config.yaml
intermediate_size: 256
warmup_steps: 200
train_tokens: 89370000
MLP neurons of a small language model. Each row is named by its layer, matrix (gate and up: input weights; down: output weights) and neuron, and shows model dimensions 112-175. Each number is 50 + 12 x the weight over its row's rms, rounded and kept within 0 to 99. A neuron's up and down rows have the sign that makes its largest values positive.
After each neuron's rows, "fires on" lists the tokens most often at its 100 highest values on Wikipedia text that the model never trained on.

L2.gate120:22 56 42 44 39 58 42 52 36 42 66 56 73 48 36 44 50 52 30 74 49 46 38 60 48 46 54 47 54 59 40 55 48 60 63 72 48 35 73 39 58 56 62 49 54 52 46 37 47 61 49 47 47 40 30 46 35 37 33 61 42 48 61 31
L2.up120:39 44 51 32 46 55 48 47 36 55 33 39 65 53 55 46 58 56 44 55 52 57 47 43 57 53 61 49 46 38 38 48 51 43 38 43 40 48 32 40 44 56 58 67 51 62 46 58 65 50 59 66 50 52 51 70 48 55 75 64 48 72 28 27
L2.down120:41 51 35 41 44 38 45 43 56 56 49 46 33 48 49 55 35 26 37 60 51 59 42 69 49 68 29 30 41 44 53 26 63 56 46 57 42 32 54 31 47 53 57 56 61 40 57 46 82 38 40 42 40 50 44 51 58 52 66 46 28 46 44 60
fires on: "e", "re", "ough", "im", "is"

L6.gate137:48 47 54 52 55 47 44 37 51 46 50 33 55 53 60 39 55 52 39 43 58 36 41 59 57 46 36 30 40 43 48 61 46 42 41 40 53 48 53 53 39 62 51 50 49 56 67 43 65 49 45 62 34 60 53 35 33 71 39 33 65 50 49 40
L6.up137:63 66 39 40 40 54 62 55 56 38 38 25 40 27 41 49 53 44 44 66 28 45 42 50 32 60 60 60 54 66 64 59 47 39 45 22 47 29 51 41 43 48 28 46 65 73 61 39 63 39 50 39 64 66 59 52 36 26 74 60 51 46 36 53
L6.down137:48 53 42 43 68 51 58 43 48 79 63 44 47 43 60 61 77 53 56 42 43 58 53 45 28 71 48 51 57 57 48 59 52 63 38 58 47 56 70 67 24 52 62 48 52 59 49 60 53 44 48 60 39 65 42 57 44 48 30 54 47 43 50 28
fires on: " a", " an", "out", "an", " For", " Be"

L6.gate35:43 28 46 49 58 45 36 39 79 51 48 39 40 42 62 57 70 47 50 35 38 58 45 60 37 42 54 38 50 61 45 53 53 55 66 45 33 52 44 38 47 73 47 68 51 54 75 49 65 69 52 40 60 69 52 59 46 50 53 54 48 53 48 48
L6.up35:33 32 78 66 45 45 54 50 49 52 57 72 65 46 47 67 55 41 26 36 62 48 58 53 52 52 50 36 52 39 65 50 75 72 38 65 77 48 74 51 22 54 84 52 60 58 55 57 67 54 58 46 45 41 35 42 55 62 50 54 42 55 51 59
L6.down35:52 26 47 51 51 52 74 69 50 28 54 56 52 56 60 48 48 36 56 40 40 37 48 27 72 50 47 59 43 50 51 40 36 82 48 64 50 63 48 62 29 70 57 49 55 49 42 56 35 38 65 52 47 46 41 28 58 67 45 40 21 65 61 62
fires on: " were", " have", " has", " is", "pen", " had"

L6.gate34:53 39 47 43 53 52 47 48 58 58 43 47 20 34 49 30 71 59 61 66 57 30 49 56 25 40 54 60 60 63 30 64 59 56 73 50 45 50 45 58 47 31 39 46 54 53 54 41 53 50 40 56 39 42 34 47 38 52 50 54 71 37 49 56
L6.up34:54 65 57 54 48 74 38 48 61 67 31 44 58 63 44 53 39 52 39 58 66 42 40 27 55 65 29 54 70 61 46 45 51 66 43 70 48 67 54 58 23 38 19 49 54 42 53 42 44 44 61 39 38 56 49 50 53 55 54 36 46 72 40 49
L6.down34:58 41 62 56 48 69 62 47 29 40 47 48 51 59 33 61 43 42 45 55 33 21 44 21 46 71 38 47 43 39 52 46 44 58 44 44 72 64 53 44 54 49 50 51 36 38 71 42 58 42 51 56 40 38 49 63 30 65 59 52 27 41 45 28
fires on: " re", " di", " Re", " out", " in", " ex"

L2.gate197:36 79 63 54 45 44 57 51 74 38 57 55 52 56 65 43 54 47 40 53 58 64 55 50 36 39 55 46 54 34 45 56 39 50 65 46 48 59 46 44 40 44 38 49 43 65 61 59 57 49 48 48 50 64 51 59 54 65 49 42 45 72 44 42
L2.up197:34 44 62 34 42 45 52 55 70 50 52 65 43 60 27 52 42 45 38 30 26 67 44 44 62 52 42 44 35 71 40 53 34 34 82 57 48 60 52 59 27 45 49 61 27 57 49 63 55 64 28 62 64 47 34 34 41 52 60 62 51 62 51 28
L2.down197:49 53 47 77 42 30 47 40 57 60 31 66 68 30 48 48 38 59 53 70 26 48 34 58 37 43 83 48 61 35 47 61 64 51 62 56 57 60 40 48 47 59 55 47 36 30 52 33 53 40 69 37 48 33 58 45 53 50 70 50 41 72 57 45
fires on: "n", "th", "b", "y", "ri", "li"

L2.gate36:49 66 55 57 40 43 39 65 42 45 62 35 54 24 69 46 43 39 63 48 41 59 55 33 55 84 42 69 75 61 58 61 42 55 46 47 48 40 69 71 49 45 56 48 56 42 60 46 47 45 65 47 39 77 62 44 45 71 26 35 47 64 53 47
L2.up36:41 34 34 54 67 66 65 57 42 37 59 64 53 62 63 75 57 36 31 47 46 60 44 49 78 57 28 43 59 43 74 42 38 45 62 62 46 60 42 35 62 60 69 59 32 46 43 54 58 49 49 50 47 36 54 45 49 50 50 38 63 29 48 65
L2.down36:48 47 56 54 50 62 50 56 44 44 38 32 34 60 25 39 70 68 73 35 43 59 50 47 36 64 66 66 32 39 30 64 65 42 50 43 61 49 45 40 39 34 59 52 79 53 58 43 39 50 56 36 60 79 37 58 70 48 53 56 56 55 64 50
fires on: "re", "4", "st", "on", "ar", "al"

L2.gate254:40 59 36 65 57 46 15 44 52 57 43 56 58 42 62 30 32 58 75 64 51 66 52 39 40 44 36 39 56 44 71 40 54 50 54 64 90 61 52 64 62 80 64 47 39 47 44 60 53 50 35 59 56 55 61 46 46 70 40 56 52 65 36 57
L2.up254:71 52 49 49 77 54 37 52 71 39 69 65 50 32 57 37 41 37 40 31 51 53 32 71 65 37 58 40 37 63 35 36 44 42 55 40 56 36 50 65 44 61 56 52 63 36 70 43 57 64 61 37 39 53 46 37 48 49 57 38 61 58 63 48
L2.down254:55 32 50 50 64 76 55 26 48 73 52 64 40 48 33 44 55 39 55 47 47 58 79 45 53 34 50 51 58 55 42 35 74 71 18 52 55 47 52 68 55 45 37 65 79 72 41 41 42 54 62 60 66 32 43 68 31 35 35 35 70 52 55 61
fires on: "ard", "il", "und", "x", "j"

L6.gate152:41 56 84 40 26 55 54 21 53 57 46 41 60 39 42 63 59 50 60 19 53 57 38 57 52 49 43 47 35 45 47 47 40 49 23 55 58 62 60 40 79 46 55 51 65 55 38 49 39 51 54 46 36 53 48 51 44 41 43 47 37 33 55 44
L6.up152:60 45 53 63 61 61 48 46 68 64 48 40 48 51 63 60 61 59 46 37 46 46 32 41 27 59 33 43 65 34 55 19 60 72 40 41 47 61 47 44 41 37 51 75 57 34 51 60 12 40 57 51 46 34 54 46 63 54 61 42 40 55 52 35
L6.down152:57 55 59 51 65 36 39 67 60 74 48 36 46 51 46 52 25 55 55 59 36 42 53 66 59 41 43 44 57 43 54 52 52 67 51 64 76 35 21 36 55 68 50 44 54 51 60 31 35 59 51 55 38 56 61 53 55 51 62 59 62 49 46 63
fires on: " un", " (", "en", "ed", "tten"

L6.gate253:52 61 47 55 63 39 63 69 60 29 42 49 55 63 40 27 66 41 49 49 43 63 54 54 56 45 62 35 33 40 56 72 60 59 29 51 53 42 55 34 57 41 37 44 42 28 49 42 53 44 35 66 74 55 54 61 45 66 42 51 48 70 40 48
L6.up253:58 41 59 29 40 51 63 38 57 55 43 30 47 27 42 72 59 40 84 58 55 48 56 38 62 39 49 46 59 62 39 62 53 53 55 49 67 30 39 52 38 30 44 53 34 35 62 41 42 67 31 69 50 69 60 51 53 69 55 56 54 37 54 51
L6.down253:45 75 56 54 54 47 50 61 60 47 30 66 63 46 31 32 72 72 55 44 69 55 39 50 48 59 47 50 38 53 71 71 42 52 34 40 41 46 48 64 68 49 43 45 47 63 32 43 51 55 65 36 48 61 73 28 46 59 51 58 50 56 57 59
fires on: " of", "g", "ge", "o", "u", "hi"

L6.gate127:66 53 59 64 41 60 49 50 57 35 43 42 49 35 65 63 56 44 38 65 49 51 26 40 57 45 59 39 39 47 45 54 53 61 63 40 39 34 39 47 59 51 58 70 41 34 45 73 44 43 53 34 30 57 54 35 46 66 28 51 47 64 55 37
L6.up127:58 29 47 42 31 32 39 45 54 57 39 35 43 48 43 38 48 50 46 49 32 36 53 57 53 46 76 31 34 60 23 48 44 58 56 61 62 46 48 37 46 49 62 45 64 61 51 33 57 60 35 45 56 42 58 40 36 30 54 44 42 52 49 49
L6.down127:55 47 46 51 43 68 60 39 67 47 57 41 63 47 37 53 66 56 32 50 39 32 59 51 76 31 33 38 43 65 46 63 38 51 41 58 55 45 37 61 47 54 50 43 57 57 61 34 57 73 60 42 34 14 53 42 56 40 66 49 30 47 71 50
fires on: " has", " had", "il", "ul", "or"

L2.gate98:53 62 49 58 63 42 37 71 44 47 54 33 68 36 31 65 29 56 57 36 36 57 56 63 47 47 40 63 53 87 42 68 40 68 62 28 34 42 76 41 63 46 54 63 52 35 40 44 50 36 51 59 47 50 24 64 49 33 47 56 33 64 54 46
L2.up98:59 61 50 31 60 41 47 54 54 49 47 55 63 62 61 76 47 53 37 50 48 55 54 50 30 55 36 39 61 57 45 73 27 45 69 54 46 42 66 56 46 63 34 48 51 55 53 48 40 29 49 30 31 43 63 43 29 32 28 38 28 49 51 53
L2.down98:49 54 51 51 55 43 55 42 71 64 61 47 38 69 57 54 39 37 38 46 75 37 54 32 37 59 28 63 59 34 70 46 66 66 45 51 76 36 43 59 28 68 71 35 37 32 47 56 58 62 46 47 57 51 67 30 70 66 49 52 54 59 56 54
fires on: "er", " more", "\n", "equ", "ple", " made"

L6.gate100:44 49 44 26 51 49 56 22 33 65 58 72 43 47 49 70 46 53 38 66 47 58 42 47 30 53 39 51 42 55 50 70 42 55 67 43 64 64 52 65 63 49 45 65 40 57 37 48 39 50 63 50 52 48 59 52 62 56 47 40 61 53 65 46
L6.up100:63 63 47 44 39 47 54 44 51 59 27 54 44 40 53 35 35 65 58 52 35 68 45 45 61 45 48 51 39 52 49 46 42 67 58 55 77 49 51 36 60 42 58 52 60 43 38 76 47 72 65 56 44 39 44 61 68 49 55 69 65 62 57 55
L6.down100:56 63 49 45 61 56 62 43 43 48 43 72 61 46 60 41 41 46 60 69 43 64 52 56 21 47 61 69 72 41 62 41 33 57 51 43 55 78 50 62 60 74 55 62 43 60 49 56 53 40 56 67 31 56 50 52 60 51 45 42 41 46 36 60
fires on: "s", " name", " success", "script", " this", "port"

L2.gate183:51 69 43 81 47 55 68 40 59 62 52 35 55 52 46 65 59 16 50 37 57 42 46 35 67 41 35 64 54 47 49 45 67 54 45 56 47 59 38 52 63 50 60 57 37 59 53 41 48 37 63 66 60 50 70 31 61 59 61 49 62 62 45 38
L2.up183:45 56 31 43 44 61 68 50 52 34 48 23 45 60 29 60 55 62 59 33 53 50 69 58 58 44 45 63 48 74 41 72 51 52 55 68 37 39 46 45 43 37 41 74 64 36 26 55 47 67 43 64 55 30 47 69 32 42 37 50 61 58 42 28
L2.down183:53 64 63 67 26 56 49 68 51 63 56 59 52 30 59 62 47 44 33 77 56 54 29 51 44 62 54 60 50 20 77 45 39 46 47 51 57 46 31 54 55 45 53 30 35 50 76 57 47 41 45 54 29 53 47 30 35 46 46 39 61 49 56 42
fires on: "o", "ade", "ge", "un", "po"

L6.gate158:40 40 64 36 68 61 49 41 46 48 44 28 47 54 35 62 73 31 48 53 56 43 43 60 47 50 60 19 56 53 34 61 52 57 50 34 70 32 59 56 35 41 46 34 46 68 70 40 53 74 67 62 29 59 44 34 57 58 58 50 67 65 36 60
L6.up158:69 72 30 34 47 70 69 54 58 49 64 86 29 52 58 38 40 66 44 27 48 64 45 58 45 38 43 47 57 60 50 39 59 63 63 55 58 53 60 36 49 68 63 49 48 61 57 53 43 47 46 43 37 49 35 53 61 46 76 44 37 39 61 49
L6.down158:49 52 39 62 40 54 43 60 24 32 45 44 52 59 44 55 00 66 54 54 42 45 64 39 40 59 59 64 42 50 47 45 57 37 44 48 39 42 48 56 55 33 31 40 56 30 53 66 69 33 60 50 52 63 68 56 66 57 44 50 45 42 45 47
fires on: " of", " and", ":", "-", " or", " in"

L6.gate129:65 31 51 41 64 38 20 56 36 58 66 49 44 40 51 40 67 67 46 54 62 35 64 44 32 47 39 46 67 58 63 49 72 69 56 49 63 55 39 49 61 61 40 61 36 56 38 45 29 57 41 43 27 52 54 59 46 40 52 47 43 33 59 44
L6.up129:64 63 64 50 57 54 62 52 51 49 52 50 51 56 55 44 48 70 44 59 73 64 56 47 55 37 46 44 43 43 60 49 55 76 56 47 60 46 42 71 65 69 67 55 67 43 59 68 36 64 46 47 56 67 59 59 73 47 48 47 47 21 39 23
L6.down129:69 53 55 40 32 46 47 41 55 52 70 44 61 50 53 38 78 48 57 46 72 39 29 35 61 34 55 34 32 44 44 63 56 41 29 40 70 37 27 53 47 48 61 48 56 58 67 38 37 30 39 64 39 60 49 41 69 48 28 46 45 56 43 49
fires on: " St", " Al", " R", " Ho"

L6.gate55:58 63 50 37 39 59 35 73 62 47 57 51 44 38 44 62 72 73 61 56 46 73 56 68 42 42 40 40 57 52 62 54 45 49 64 51 41 32 69 56 56 49 52 41 40 64 52 48 42 70 49 64 36 22 51 40 34 36 55 40 47 67 49 44
L6.up55:43 44 73 50 30 59 48 59 42 52 59 48 45 73 59 58 70 49 50 34 42 61 56 73 40 63 27 53 48 46 59 59 40 38 71 38 45 20 49 53 63 49 56 51 58 36 42 38 53 50 49 58 39 56 62 45 61 63 43 64 50 29 53 52
L6.down55:35 44 40 66 47 62 64 64 45 42 56 37 48 65 37 51 37 56 53 46 45 43 49 34 51 46 31 64 44 58 45 22 44 53 42 55 39 46 23 45 47 35 42 47 62 65 56 70 65 18 48 51 35 54 57 26 49 48 56 51 43 44 20 54
fires on: " of", " in", "le", "n", "-"

L6.gate157:77 61 31 42 62 45 44 37 54 37 44 54 34 70 45 38 59 31 41 59 42 48 71 38 50 54 58 43 55 50 46 38 38 76 68 48 32 51 54 54 54 51 58 48 54 46 40 62 80 53 52 51 58 79 67 61 42 65 49 41 56 52 50 55
L6.up157:50 42 54 71 46 66 30 50 67 50 58 80 48 27 41 65 44 60 43 44 48 64 55 54 62 34 38 26 58 46 58 70 53 64 62 52 50 37 27 64 67 43 64 52 60 52 58 39 55 40 34 35 31 53 44 52 47 30 65 43 58 32 54 50
L6.down157:55 36 62 50 44 40 39 38 38 37 36 53 52 36 30 72 47 48 38 41 48 43 43 45 64 46 62 69 71 48 45 54 47 40 38 53 74 64 54 51 38 53 53 58 49 39 42 59 61 40 60 52 47 50 41 47 53 53 39 49 23 50 62 48
fires on: " di", " continu", "ong", "min", "ul", " su"

L2.gate15:55 55 53 71 29 56 40 38 47 56 38 50 53 35 42 51 67 59 43 37 77 41 35 53 63 58 62 44 46 71 45 47 55 31 33 54 59 32 52 62 49 79 55 47 71 45 53 46 52 46 63 71 48 42 43 71 51 60 69 61 57 47 34 56
L2.up15:46 34 41 17 41 60 66 34 41 66 58 43 57 62 51 37 49 48 59 68 54 32 39 72 55 53 50 60 43 38 48 62 58 38 52 51 52 52 76 32 48 46 47 58 28 22 24 47 34 64 71 56 44 38 60 31 55 21 56 61 61 33 48 47
L2.down15:58 52 45 23 56 38 52 70 26 51 54 68 55 44 44 30 54 45 37 48 63 49 44 35 80 53 44 59 62 38 65 45 51 53 61 45 33 32 47 38 69 60 55 51 51 51 72 42 44 57 52 50 65 60 38 59 42 59 65 86 41 62 58 73
fires on: "ist", "ur", "mi", "te", "ph"